config = dict(
    hidden_size=192,
    vocab_size=1394,
    norm='rmsnorm',
    positions='rope',
    init_std_qkv=0.0361,
    init_std_up=0.0361,
    lr_head=0.00633,
    max_steps=5078,
)
MLP neurons of a small language model. Each row is named by its layer, matrix (gate and up: input weights; down: output weights) and neuron, and shows model dimensions 0-191. Each number is 128 + 32 x the weight over its row's rms, rounded and kept within 0 to 255. Numbers have three digits each. A neuron's up and down rows have the sign that makes its largest values positive.
Before each neuron's rows, "fires in" lists the words (lower case) most often at its 100 highest values on Wikipedia text that the model never trained on.

fires in: "year", "season", "germany", "german", "album", "center"
L6.gate411:143076147108169097141170119167149172138079167101119050186109134122142131110162174133117158155102102140119141110090110192111149146104099129137154083181167150099086099092148070138127116117105175141107160143112174097125124135054127118120124133138165123171117090132094109152148143067112066106148200151134125123149179120100126184156155128111127140149164178090130092156076149116154122137117123122192083111203074141133143075143181129141102157070176168094146087103142125112098084085172140173120093132145148160115169072096104142152133167214147103122155087133101184084104088140079146071
L6.up411:136130124106147152159181134186122125122101104164112066147091202096200131094135154112157166152139122096122087098060139169148153142138128107105106139141092169150158139150156105135089175080122113148153138118077134121130189136158156148076101107144130133137135155211154113139136095100098111108145122122201115178078183159176123157078078146087104152136086100104157145111162145130129186137112127114106107133102107085126131141053203066142060182134079109135089100143128099124160145153129117159127121049115145118100084092127128147123137090122144091171081161089185198076135157145116184085
L6.down411:092079113157122158127158073152093176095133112126143082127107083085159119121138131124087182147200127122098113048126182157155085175159164111117173132099136081161075215121194107139124118178147096139147075142088156105122148106107180096077103129130094140098161152116132171101094167124108142094128143153087156139189133101179155173087132133148089109160115108123116116099159162131146094122137194138128152140098106089048159079093107149081119092107133152155146170127100098126166178105181195127069160111143122132141100113152142069177121100073138132150112113123152147156133143204110083157

fires in: "a", "after", "according"
L5.gate351:152171106133135141121153075139101122148164080068135168139111134125106128133193100188155122102113067142155136120075146174118082169098125135142128137125166152112130048166143146086110129129146133086118108123148072176149126078130132122131053085091173102170107114129095176174129045136101128107129146234145133137146124159151170078124089115078130094146144122097140189169141133148037119150121072153117111133120109106187142153068124155105136119142091131095109118155139146161122145107116166128117106052127162111109157181112113144100047153145156129080092125092084127135073146134090143202
L5.up351:115114097170099185138136079077097128119165133069173165161119113144149142136151098132116115108152065121156154112132059139153162157150095137140127138121138112099115072176158120174131101101133121070142108173158085132103040111158146137103047084029137100109096078093130154178140115145078136142135132168138156110150139130078115106081146139125098113154122080121129192159184127093023137118102071137111122138123132102210129129121075190084139176192128090144080106171109151115173166128117178126094118134155120176111110150099118113097122137111126114117078128156072169120147162134117140138
L5.down351:084112083141102133059112119105188160117083168091098151146124119091125123152111138154056145115166032135123100107192038122149224117125121113137132146133088125139139100122124133101159142121165135110149144105089144144094076049148120123123049146087124116142090126075112157105160132114102207211141134172149126128159114114134068151110134129128112108188109121144149094156119113089150132080058144102133144104093138150138121142149116119147103098139145117132105138110143116101203153105098183108126109146171179168116133125098138142134157154082174090099123101118110136129200217123178132185

fires in: "a"
L6.gate447:051134107140142157147083056141143084168114133104120193158105147132142070091169109237084146078149117064145149123102089171121136167171126138121108160063050135111108122141143088102154118139143194088142117101122134110066121137093132130147131121106134068157148109135130091091101142099115133097114127165073153097172077146126139127153169118128120134125138090125141140184129123130134102166113101100169123150107129092154067127084143139095121091132176108162134171136171099077072110124160109082119156098102116122152124180117111091169101185088115171122142176116144148187222138184180154125
L6.up447:084105140138097165155134037145118057079128096097092190148088124154126109157081105215072164132155087074114130115057113139110142142118134134139121143119102143110118108163164072119061102064134195057136155079109149098115146101147122100133096116144131076104092104108128087108058123100128138120081167137114142141094106145093140171117141126153107142085174145182101090192156166085085126160170119106181167120114155047136139142129120157130112194122148103135083116057167080119162114129142127101126097142078107124109160109125150181151134150114141189106148180126136156113109114121122148168
L6.down447:140178140096098122081135098078062113153125141087200141169132156112153146134200169101123161172166101134145146061098048149127153206072156064106144159101096142134112147094141147136164107173151120161121159153139121125114122158157137146071083095119170070163145132143132114093129121134109135113109140143107120131130093187158106152130149150137121098175094171091069158211105085114122061139158181122098176136129169116154178168135111103121115084114165117214138144141144107181110143164124127158101101103132113112163176150065095074113071124142135117137139150076062104133102174142106104151

fires in: "also", "have", "has"
L5.gate487:186109144119148161146155189119196137144120115201145160073151112074118138125137127077160144160111202076130086113115116121114152061180164118104140205127107134132217131145117149077127155085060110087109169109177134098151136133163116159153104137121178150158061096132121138122127111113115077096116158166159092091080126133129081158068127095112121127157113153189151127143134088101181138107151084092127113184138116108123132052075119106138127168170128126121101115133185131109117130093144135052155134122114153122159124096089130138136154138161026137121152105133124087070179141098103093139
L5.up487:100163129151076192151128079079138112147114174114179157142121111158111100166159111133160104143114123131087086151080174144084112169156126205105188130153115170124106133080128122142135050115109135136133122171185134180167152110101141108070198171103188150119140228105109168150130153202122113149085112062174091115165131071076119157146156077125083118127142170131142155147171126114122128123103102087095159139146082125101157157142131115120086118108133119134136124175056077130157139094082102175130149134167161067121123135122155172112130082140089163166184117105103100098110135137109087159
L5.down487:122125103133163167191147179109138063147130205187124149143170104182126161113141140119131078147160123113160157158152162126124110103082108173099161163188120151073175078110165119081070092124061105151109158098098117125115117079104168072123169159154116150167121189101170111124132124070130149149077130149088186148141067123136044075135151061133101157115118125087116142131220107152122104136113062112173106130107132120125126151129115127227077105147136117096146155136072123145134175134074099156168124146185148126156084145111119118159158083122132158122147112107140125109098126112120135153

fires in: "was", "military", "be", "as"
L12.gate240:171173136124110136143136083100182097124096131103128180130186152105126084132122131131129153113168128156141121164153078111148160091104176147179142131110177170176151182117112086082139148157107127133148102158161078169166164104100070130079115104146133142097141116106141127159091121169170139139114114112143139150121165150139092113132180091109141037069122085136179110149155162102190091136131168118210014107089050138120099167114081141084117138087127168105119145121110151109157126100100129153065174145130188178095126047137143126128112111173114134187126070116165139112116157113163126141
L12.up240:122132112075091128121150141157196094129141105090134109110143132153165083117198218091093148085127118139107109104090135100155145119169112196072131147135106103132151100158121164153129085205166116106113104184114117121166176189114138144112075130086099178093096178210114193087107099099101132149114089127080125123131137137142154098162130175144062150148109149104117128102099139130162100149082123149112182116146108116082089111116057117103111137166111201112142078114148192113170102109129114099077160120153029108157116136106204133127144113101147137152119102083146145113155098103121103167
L12.down240:092090125157140108148140087161135145128104085111113167125150155149095163177038170094115120117196128130180146181142064091166101117136180115033166150062120103121153158105124144126157164127138050081124133115173091170163188101177132087106115143160126178088124093115123186143121152158095165109107108163113143126079080124118088104137173119108087102118096140140141121196147141115107131106148097139136132117076052163119082167114109108057142150165147153106103140116112117104168163170066135169085158139120145215110121096148135126100152114191152087112138140146119110095126175123152150155

fires in: "had", "has", "have", "also"
L6.gate363:121097168112190205148139163099188100127115160148146118119131100135120196161180149105124119087150108135071143157165129144077157110139167110093117183110113128120124102126151119113167105135139132070095124117113117137236148167122135139072101189102128149098085146145128111081114112104172198139103143127134121137116122109140101148155142101095109079118122070236122122149187104130131113123156089159184080109174194133100164173058077166051112148149171109099082127127093133120134061131118123089183157147176109108181120081079114167125144121155081153133137160138139104115139120139126133152
L6.up363:121131128126113097140143128152165133132179228126122094150123090173113179151099119110137169158137128104132121111173181133126165112114091163106151164095178141132194121064169083113134119035122130078088108150135142135142153143112121147065102156207092185095126109109108131149120140178080106124137128185102108088067180090155102108208131089111111125087130124167108094114132138174143113083141084175108130130120137140103190132135119077137103096133180176110149145166151119082158134153153143166129174126116158138122163121076152166112184111141062100204143157152109089081128118125205118093
L6.down363:141136134136134142113197138113126088121173170155048149186148167106119110133141076161137123199172096082120113161159148068118137108122091230118190112120147124164129130091096135160103142105088078074116169131179136155146078109136067140112123128109170112123108137135159122112134130115081151198106159214163147128169066160151075152102138087114114139074140156117107159142143170156166122099146092157141133127167142128122151103101124167154117063164072104147204107208130107166110170165126140104120172160141162122126086141153090130140166163132109084139140084083146111079123116081147124095

fires in: "has", "had", "was", "is", "have", "remained"
L6.gate327:145082136120128149137211170123044141138078157165135160122136165099123181089168159144114073119127127132067103145129143148128144106152133099117134169098169110132146114132122136108183177185136135098072132109111126109196065162111118144123187151114098161125144130133114088106099076096134134161153113169098115153067110147112121122147144142110054166155130129119117060054166104177135065139109165142164163142049176119143122104110151112133129146147135145125178138092120130114137172103040154099134138113140137132112076142078132179120084135090113143135243187106169083167101150114141088137
L6.up327:159083142087127166055142142079120124122108127135171153098133078146187127086142198110111083137113077148130151138151114113136216102157139130087148067126145112121166114104138088122178137125117115129114117128059130110149088156117114092063115132043110125171149141154137138161153190135096154127156090184150100174122166124094152175125139054141101113170105084103072084118188163115146155136099117087136130158145133143135052159104113115101078162098130109159127154113097174065171155134075164156117128160147169111157128092117118161192143155139083168188166141142152088099120173116110163188
L6.down327:071100127066172148133142121100114096099107132157117179072191127181096084161140223169131101130133112142095133166131154158116154118161144120158197114088110145179146114090162122096149229141125150166107095134152117110114133151169080095148113049120118165147089168123134100156123130115149084149167114149181134136153081185132140152174139128076041154103152134116122162123153143144141124118089113156133176105119146144117131127121155129171149110120109112109132105131132140141117212134071115073153137194171147075116112145140099137173165111109092120110208141170155061155122206129139168141

fires in: "was", "her", "republican"
L10.gate490:158117138118042092153079133190155075131126147118106172135130122146096114131115137100114118098179130114123132113128117140090145147151098102118134109151094152129157075133131157067096121114191093138122111130139134105206126150098197122107140080165107220138151104147064097154133131149196162102047148182151163181143116171074136125156118133134113077152135171168142153116108203178109082124097130104120132135121147080137132221122082152080070153066113084133116102129118138096138162144056073106149142171099187159117128079123092140089107128154102103165121127134130161098169120091141148159
L10.up490:103140140132080116146140195154113130126172193148104086109134091209116116159141088119155171155143130141139133181112135093147103120139121196129171098077110097125119126170152084152147126149173126079145103157170127086120191119183093078068144187135132122127150189092111110104060107141175124122138164108132139148127094155135111123097093124072065139072137089108084113080120129101133100114131137137168145097103101146134156111124140125114104150158148178102203169112117147157120089092089110116071096161087111139173153128154150164119129156069152067166157063172172153196168124135120051076
L10.down490:164131108140066119130166119113138154126094122181150107090138107147136133115071114109069084082140169136065117060112152160136145120114101134093124131121173123196178148077207148086106121113178102187168113143105151095157143130078192155118158099132111197174162149141123150091132146110096175146091068139100114142178155103139083075158188153107120137131100153152132109135122102158142176133143129072166100171110182142144083183111074092110125119115143083156055180108119132165108129129124101118141106156134122172171111139090098103085141130108082201183152152128106131149108172086169088073

fires in: "a", "after", "according"
L9.gate395:131113187107076139093099143110113124146134047138092161208120088117075119126204087145140112239193143091135154143147082162122157155116110136108123133103124093139182148131150115105093154139122113134133117066144095143140076144177100133145065057131119084170066172149154134067132112054117153134135106117088138095156183092142145156150091080162123159091139140073116183133115098140130159154147079088120136149138149092107119131116093079141124114164093095146090143181157125176143157160141139117150107168100113145148153114082102108174125093181119187155133124183152190135111101120084128146
L9.up395:114147101104051120177159074167134117130125112125097089105111099140108196170125116129103156160114102103112145136155041106138186121116105125177111144103102133103109092074143113112115048115097169159137133146165127137126098200171113157076097083090106142153117127127098151069138098132117115115138093180119138142108175119098135136152133106117068059139200099095117104151109138129075131068199057110084115129110090097139120159131120140095143136146151061159135133113159086085171154113102122180134084124140094105051099176108131129171147183055091148108103100106151177116111118159158180163
L9.down395:140150126184095099101113118147073112166115172098128137144088131083173088146131194091102181095177085109181150148141125104090131168124169187135079119133103101138157154099064098154109093117119132120179227143116165115165138158149116146145154133126131095143155092107124134108109094146143152170082147151073152171179133088093136106143130096190114075115098167087147114176155149100181093142107122177119104139109184101114121113145128185149128076092124190217115102064155059114118136127111130102100106097164094168088170175108158171115118120122153150151133165102157199106158145104153155163

fires in: "in", "azerbaijani", "n", "of", "eng"
L7.gate57:150097096134136115132085137119192109155139150166079156096156183103127172115146108091132126115133118189117114089149168078187161160174105183163153155150178179151126183066129140108168095155084081151184101129142103174112134144116136130196134107171109113112082199155142174148098097092077121094086101133104127153168074130113151121151063098172166140135136107120175169140116082121111135170052081126153115117139120139149183143153163109097155187151128114140119122148105111118100152071087085133124070064127164123154189088154129177118097103118105121081058099149156094153103129126167125161
L7.up57:183201163083132137128127178103114111152143132173173133070177118087128088106148139109135138069111080157087146117067135094189120127108151131162148095138145163114105139099109157099125062138157147147120110134113101156115133157119146158141154154095148145142138074131189116123090084084137144136189078067065176104125157121126123131128149092161181132168128098102141127030055083152151091119077111116111133133134122156147198154066139068177129142127162134136155160094109146198133098107120114142110140093086123123145109030075083165158103121159155116153148135081195123135123116098129123174
L7.down57:142130140128124202130118094112116075145082180181099145138091141085115081171139120166099132081099157098167117158126084199139140141124106087142110127161123119114153122084160155122164127131141206129173153127110143121114138131163109201152147142130135105135126136154142159106119079096136137181099155170148171066100080175147218104193089143166110143203200157119133155118106130119127104112148151191111149112178155073148155124106139110104145099132125138053103152061127170156143179183121112120118137129050083122112069155127169160136129093164166122101161136088173086150075117102077123123

fires in: "was", "been"
L4.gate118:183125169094153166160084177176115103101118112158154085144134100135119165136113113164117078138160106161146156115129142150154065117118119111082109104163120116146171214125130138066119184116126101119166113161158171075131149103096209064141149097113141181064143085118120163161162152177133126165062177089092142134139093113047131116104179183130076215115114081074188166104126131100133138086172090111108178098097148128174125133123140077146142118158095094136130127208109150111127124123179106113114158185137108147142125126173094149118125136115134140092138123130110142119090123103077081166
L4.up118:141131175143115168154116168165139094147197109098110102172141069161117134107177094088121144102169166101129191057141081162137081145136121105096111096142095136201124123127176155114164106104157114038164092110153157141093138075176132112105100095180175113158171130103159066183104115150131118179137239121135124142096134132131103102124181118127138110115094121099095137089079091106131117121122173151145111130113171189204128187104142124155110110166078068095099163094127122141116145072128140135116173190129175148137140135168119125124168107171152153066137149099154164130115093120133096132
L4.down118:147153165132125138096137175086167107178128122116084058135090086165112123183076163142138130071122102151169165129185149083184107125076093125126179123132154149116110111151149170130133144123145111113131109147107163125163152113075181128129135144187144128127168125145061140146116113157168107154084082181100123106122071093132054096116158150130112137107080073172129155086126129118154107117099087084134126098074119165149105141097201043102096070148137146084076104093149090133164081078123074195075114162099127094131141103180101164111165167132112154093141173124182124146139144108156091166

fires in: "in", "the", "of"
L7.gate172:113171152126151146095125175132067078159115174154064140122084110122112148128176133118126141099185100126133107099103132159104173185199167170052134133123103174122150157141102127149132147177086112159169121113155114137130138154164025131087159127162109121134153160124178087145128135099150070126094176198124126124118173117173128109140159132128162138121171188102134171146097140153138145093095156132160076154201148125131075129110123102123116129099158128147113142161089041149150145174132110157107070097052151163165084131090127144173102134187113081095066141189151113117118120091101130083
L7.up172:105116166141157138081120164116128103106142153193098130095165084095088114182185129101134093130137114151105179149148127178085146150127110174129123116116160112119104178062113137065178131123075122077096166139163082119147172132200066133145182125103140081140074151153143127162092149072130121076115165131145127179138117127183136126144138128156197077164170147143115123149123184100163082132115181167144104118160114107116082122184132157132103141108123178146128160148150059078159133142125099178135094171067141086165110103167143112118099185146117104139079130140108193162052167144086178127
L7.down172:118127156205105121143090153129154131127101133135136107138118188165136126188126093139127089159121115178117054080139076140173061105125179147137138103155171112152122122166133049132164083095089208131070115128110150091063142086142134145124091146110125099120125117150109131100115148127208135149152085143186166116105128164134122125148130144104116125128127109166096088107147067097108096181115174170144113160101146160102161092181131188106080093127146162169125033173106179168108136136106174171110099127043155096071119115099139094106111129088126175140136154098124159153104154150156183150

fires in: "of", "in"
L7.gate105:098131149143135131060116122091113089081110079141105075091150093109188087153157157129138100118170097109080120148175110103167154118180140145172137159153169092105147168140134125128134095051170167105126160125172107140128121158114155196123059107159110177177131172168145126143133101081047053130084159145136183107116141165123162174173128113152091172126165120151124101141111123097127113097100135153108147118061046173148137120083060085173103161095087126150108110112134169126204104130166090118114103091092140184139061095116110154098167115113123110174131142113144089127098145121098146153
L7.up105:147145131143161115076144124090125083039147144123108095120123070080185102166106141121106108158150126184159102175146137121116170127137149105127189129120141080122116106138159161119172125094125111105113181176168157168076147154097147162181067159171147130172134127132173137116134122136069139105089139127117228135117164158121156116170119115108108111139139141144188108096093148083162065068083166153116170131057115199122117167100080070114079150109101111083149104117167143135185100156139093132093160105115147169111041110106177104132125135110144088182106170084106126100103143088119144135
L7.down105:051133100144136086175074171108170116125158122101130125126113119060077151218179117097141103052099132115138137122106143121154170089124132104096145128152117105133115149118154212100123151077117171116158164158103149124064157178137159142208138159137115118186138133129086145136086154137126071105114136137161146168120101164151113161162116147172124060127128152147174081155088095121127153154102097164117218098159139132107165087140147131132119161161113110136147133171126133067155139131099154101138133070102066073080043128153118094193116132191168112101122141105129119142073134092113141134

fires in: "as"
L6.gate267:175166113104067131161122122130130061096137154123162131155141084136109097129072177154140119107132162130106196167138113120129123117152139095140105079136134086153152100146158116109145044115113154115057040160120132223187103086103139067126132087131145069099128178136151132125121143178116175092167158177126147135086132142076191137166080142103114097185098095152150133129120173127160138052075197155103079111089101090149141140175092119135111123119124091141148130139107140168114078125091103138161145159151122155119130159108076120130125203111090076170149152112077119144123154162173134148
L6.up267:106205171114103124162083134155137118099086140123127102130137107132132148109070173143114189069159231108086131142086101146136146124114128147138110104112191086161168117156107133146161098127111136162119082156123109185150131100137133075101137106110142089122123190151101113092104122174165123127091159107126167129116119135117157112182112149120044175201126101110173205110113193132152178053116124145114118112091158128166143135163134144151106181165121149138154075166068119152121113134106191120181116157159116175133133210115118093122151165102136175200163120155142098088166172144144125092
L6.down267:126151143150157142088085150184176132108133101121112116131082125114154087179111175165106145087151148079114143140111129137124108101155142183158188085176161086183138141150113131094184112152129117192122105157116123144168172106206115098099115119164138091103101090161072128112133124127161078148111188084082167144101151135124128101151123175118091203157100124137181187172085137084164174085156162093157139140097138150180167145121150117138071128147154170151082047111067169138186088046110117137138159112079123184132116137185122131165120117092181145113161122143154086122148163124128131130

fires in: "they", "outside"
L13.gate302:099115109130208120116061148107111133094104128078141114158095164126108143112124025112144144150157102108148096116153106142133135191096091128131109125144101121192121094213094117160110103045118102109172149144135143141178167164066172148143134160187108113110079101114130121099166099115175112139160115149116145082104095101148149159106090107118081111134139152107137087174077166135131074085127147065127160074119132187091094141125143075123137133141125135118164161108137152146171140080156140105086145173132193079125063140074138105126141133151131114091174132172153032114129067141168092127
L13.up302:131091163129105155083106111217113139127109114128085129158148155102074143077122083158131135141060107090162136143087140076131164185132147088158175091179073090118149082066118134195197109124082162077106129110130104131139085114129125132136108074129199122108122173143108131122115140159167089095163118135152152152085107196188135157153137123122122144120133094102075164031136143086125124104096102127080134130095107131116092120102127131117098161205138185162147149196097102125070103152118149147112124186098119201115106087142121145150149103114121130182202118099161148121089128121135111103
L13.down302:099106175106150119125096113128106175103146136109194102131163092130206144197168107084142134106114145135114138151122137138116164127160071148073138156133174127144040170130062097121087075178171092196084145096098125192138146153126122124106189105111102126146197093134068138142167104159148125143086136069084116112100131126156124130069172122094123107157128218130148114142110182137126138118141089193143154111104190107123116136182131140181146059068133157153144138174166093154122110143136143089093106144171116136074092108161160139093156178117083112109168147144077112130114156120152135132

fires in: "has", "from", "had", "have"
L6.gate359:105125096113213145157123151124121121190124117103078108117134122180140171133116134122095146120130086135139094141117160180127151117170110169173116169142117103106145156157142100113202131096129202128114131148148166096209097113095148134167122126110161089116114113142118147125142153107161056090107110143133115118094137150096122173184091159074141153129166150144106093112156169158128097072129118201147159143147130208044143142082114144134119151085201145158124063054097167138168110092110143204174138094128091087153078139064091137162159108127140127171165133107142137177058119105104109147
L6.up359:145104091035175163104156213122146139087098117121108123153169098129075113152138119116190156118182142042125123122124080135141128163187152215088092076091087104187132125127118105134155170074100118126121122109156111147161135128162092129142127176121133133093101154121097125131109111138148059111133109157165183166103131147129112159144118098127121093085090119114220173120103121084212106123104168072118106122142066138136110113057111155115080134169084195123144112128080139162103150086088113083100173121138127136150155098199154176142146141136138145129137123087093146142127158101150123141
L6.down359:088085173115156120147152116137116173094156112153112107126134137073104095187144171185153111129141116066083150129094139091107131120146163203096095118145060129085130162037135151133135163215147166146135216167127166063089147130116128104203158134150089130091101149147120134090128119117138146156138121203141118145136084069143115128154178116147141117112119109098121130145127154081151133130158141152131070087159129119152158114092115107148067112150098132141170137118089147146182136066114105167167174113155130116085106086133169146166116086112133139179061174117185117152135126150107219121

fires in: "as", "was", "served", "became", "made"
L7.gate416:155106152131090176076130112114107166068112166155099090154065120108107082114131149112103107095130143126101152147115152060138117136174077123141107137103080119147103107142140112121189128161132131140149080150127146083156123123148144178105128138211109166102104076137096161047131178158093142144140116167109139179114123124070145072110157120125122135098189106135114094118085112146184091097064127140082112162151135135144145140166081178090116114153130106131082095082129131144100129139135108155150215206172171147168119125138141107120186192169107114140119069098095154197228106150143106152
L7.up416:142083161109130134063095155132113137097103116078158121156131171110128127142131104138062092124150169074078108138129137207101156126138175149146135148079121097098145094123126130036197158137204142089101095137129096129161171122166166063089098102151173160200158060135200113141143141169136112143120135129054148113090119154089159072134208106132129152102106128096129062100103117166130154097159167122072074144109091108098142098116122119142161133191082136111141121110126162163152125127150127162163151194119113126126143172131119162143182111065122105098181094113117155175114140127113103106
L7.down416:063137089165076139101073145170156093100096101116094176153147035094118117135100133076080098087126152192149142118150113125150110134217114136173132121104152153155108134087170112095109073114233127100137151132106108087153117097165105104118058087141154154163165117102089110122121049148148145159179088094087092152125131123112117136117165120100079124186068100107100084151082123155155174147138114134143142107169099117125148154174151182169081129149119141150155121110159138133136113171072135163108165181109134162124164146148131162158136152110182093132158100068155143162127112130148065143

fires in: "in"
L5.gate400:125141118131115077118065108045181094150146172138109125133140050134179164135154100097206095157134141165089159077130174186107156126187079105164160106104138180154092135186125096132119097056117174091133177159104102109159098102142125134177108165129110122219087127135143105166120120086105165111133123151095128128116158123134141066117127114058131093133136117147062099127111169193058102153101126165186129085118109133126108159102081101153162164157147166098092141136099126127143122125035147113157102124138089122078077116183098132104156142155135167104148106146133123103121161140094129137
L5.up400:144149117151170110065112160027127124109199143122143135148179128120161097149145156110146117173153142166106160081151129149078140140151086119132140102087095133068096143147131135127128109105087155081117149177124093100160098107192134191140159155153142175241114131108138122160104093100154078118121075171107130130148130151141135125147150109107177073183147116151077060110123112148099089190087152138170097089135086116139096112118110092153139159117201143095111132106092100143138144122089100136086175145133109130046115099193126210073136181131133153122105096167117094111121082137121137149
L5.down400:133158118114167117118155126077165095165154163129151096139169109189086075167181132182145100118085076110098117086106148173120170082186081168131176140133122151149090142140146179154067069094165151060147151137146146105085144103153126137132123119111186195164121163104091109110080066117150108126087171172137095140161123131084184091135092160121160105127171164152089144123109162099158094107128193137111110142126141136152178092138135120099093141100100119123133108182125057133137132216081098173129094124105136135123110134126153167133138076137189114095113117160179107174132148149076203099

fires in: "has", "are", "have", "is"
L12.gate341:122136108046184144069159143173127108053137171149119141119133135164141054148149086136151102144176132108094189178112136163128088158150088146155164087155103116125136106174114117077132107120095061135116092099124089120106101217150108143162164157072141172127142205110140085149151108095166124115189114159130093167138184155122133108083130073121084109140110102136093120117184122150018151106175118138091113096108174132142114116119108140121155138178153146131174126181147144114122096134077123087159167149131176134112110129170180177152114138067137103161136143097155086181152106124134099137
L12.up341:113162138072132151097109162105113101133064092175146158142145119070091127112113121167147092160218127185056141104156121150189142180119082178120167117118107157105145129144068117091129116162106132194129120119113155115180149163117071116135089073146178164139119149160165111121129116119144138133177158138113070146094073120126138088134133114151158068129107104085158074081173084117147191100191132191097108118210166144134109117113120164101115180125143148155173095144104154068124099089149131100143077141087122104099144094108125103151150104135142089094129160114165054138137087129138125200
L12.down341:116137148148125133178167068145123141127120114135098103175107134171162115125158094132096127128172145090143135161120148122095141109139113154093157112129164129148114091086128124053124105143143168147064169110187071136146099163120113130125162126108193133147093135118101104150114174111174076206124078120134155161126076153104070166145186153134124163133156186119125124095095124052142100143111094155121191169148120142128113141171091147115087091152069141159000179153159123147136120106082115155117170070113140162136139160158122100157186177058121141125122094185185135090130164099172097155

fires in: "they", "she", "it", "he"
L6.gate124:188107101108150162138142120171127114114123101165134107146130177104119100092140085160170153203148124170199100171121142117104111125085103096173196085175155107095125149097115135079161142115130096119172183103153108139080111127110150076161096164182149084154077131148103088125112112138130114174114168121165127132117090178119156101110201122137088187164097088063158134085091111096133129107077130167141108097096201163076116113096142135185151146148053113178151128140128186136082102167086144109136147145136128104115127182103118114121147073183120091183106093134151128051131088095114143096
L6.up124:171094080097196172136160089091091120051144152162143130133087119124102078062111097129133139179156126165129103124136092119152073179106151090140160138155117108116125148132141118127180127116132163148127132126096121136127135112089089161177117086136180135114104090220164130171038103170124133159128202123198160144073106151164120107143121109141148134118114107149142074073093117139075133064108101134125140076127121110092076160126131168088174159115106151174135126173107170086129155166035149150046120171123134166113122117122121150169143083113100110198103112095112153115126110177130118131
L6.down124:132151117133161188143167124190138076090114153163181132119104128102154088121097147132085146141137127127167085122137185104125112180122081159124184107152122158150116106071129057080227084135107122182152181106078140134171125117113112122121109120118152063098125165176158137141107118130146080140144114126166110092075080145147127096109169102141081125139164128179147111147107064149100122159176107109106086147087147141067102109128159116126101102083112195129137156175122186095161062109088114079151127196161175111140154098121121196109100158089117136146195067113073133117133142092118161133

fires in: "as", "get", "make", "became"
L12.gate339:099099109201116187125104143167168079120147099193145086146141127120148124104120081129125067043179131105120127108094158121111104095129146195173180161138150128113125107182176163081135110081114064141093054131115126125202135138117127136162162135110113175074101164172095151112185128214145131062147146139097063125161140135137077114136166168117144138177067085103147169146124155100123137063116147101121122064112119124136091103164085157117130156080079159087085064150118104111094121161133115121128177116153081119155149114151152096164119133132099116109112095142136118154099161110129084093
L12.up339:164173016112127116029088086163133141134089160155178147133242109180167108152064130148143144138073217132117178192122128103156134064194110196150124064138134107113125119118118170132179091160160102112144123128103179128140165127112132127126154152101107116160072138092132089138145094092127112126099146115130142151151090118157111117127117173146105123170139125112200113173112153132214128096099136133159146113167135095209116094104139109119148142116119108113149092119110145198114108097114128120122183179142112136157083105119118138136159126146141119146113122077138129117077137110123121161
L12.down339:139109075127105161047100159128130093090150096148143128129157152133079126132120174169130076113160164135132197146098128110130096117154086148108130175114095054111075143122150119119090135115201126138114110184111088140168096160122159080189148133152106131191159107119058079134124087122130137048127104174098153117085109132103083145149138182094078103110127103154154122098104155166101112187070146122135137149087107187114117116104139129115030116130112169164138100134149085118157110078091105125123176157158064132168118131152112101181140142100149153127195176177150145096203113141111140172

fires in: "time", "however", "years", "made", "high"
L4.gate377:105111197079140208142090097097076121117153188159130090147219098154183051122101158172080103180108121117110152112095115179168079163154134139153108144137097111142145189127104089160077117125142144098146122182142122157159126153094084125095128093179158101148104132146117097117147101163189102126078115160172154161137181150097118105140120169144141150094142124141150115104076154092109110174143145083128142089144158068110121148062098102190130150072083119157099088127093115167115119132149191119110195119146092126117105093169162131134107098193115111124159160142104131075086107119145180135
L4.up377:139162166091164138159085116174136144122167081094126086119174170186138092125132099140162078174086149146126132135094139138103105176075102166170125167144045143165077165139120156104144116140133114126140111152147120135120146135105154143077141119111164137152081091175134108149125111092108137150105255094114046114117088166101135157134130134114175127177109190121123151159153086100181105178085098173205132115114083151150163108136166148160174110089140129117132094103109125128156088147121119084157159126154168129111124186070095150189165107167163122141200111054121152107134139106123173126
L4.down377:138178171092125145131098058158114162136155073127158062133163088167183119127090127123125137180104104109142133108115129171079088192159147154148207092150109104135122180112082189176135106153134098121166086198148083130157146094126152112147130164140107107126079113181139088096218093154174143116104144106080154074112150091113190107148161091166160134110094141097126147115163133110139166187119177176142185149088148134112123105160154150123170090098132161189131071048110123080122149118130106118159120112101146124114138153102137136140103143110165100146143158155149144133178159174105191082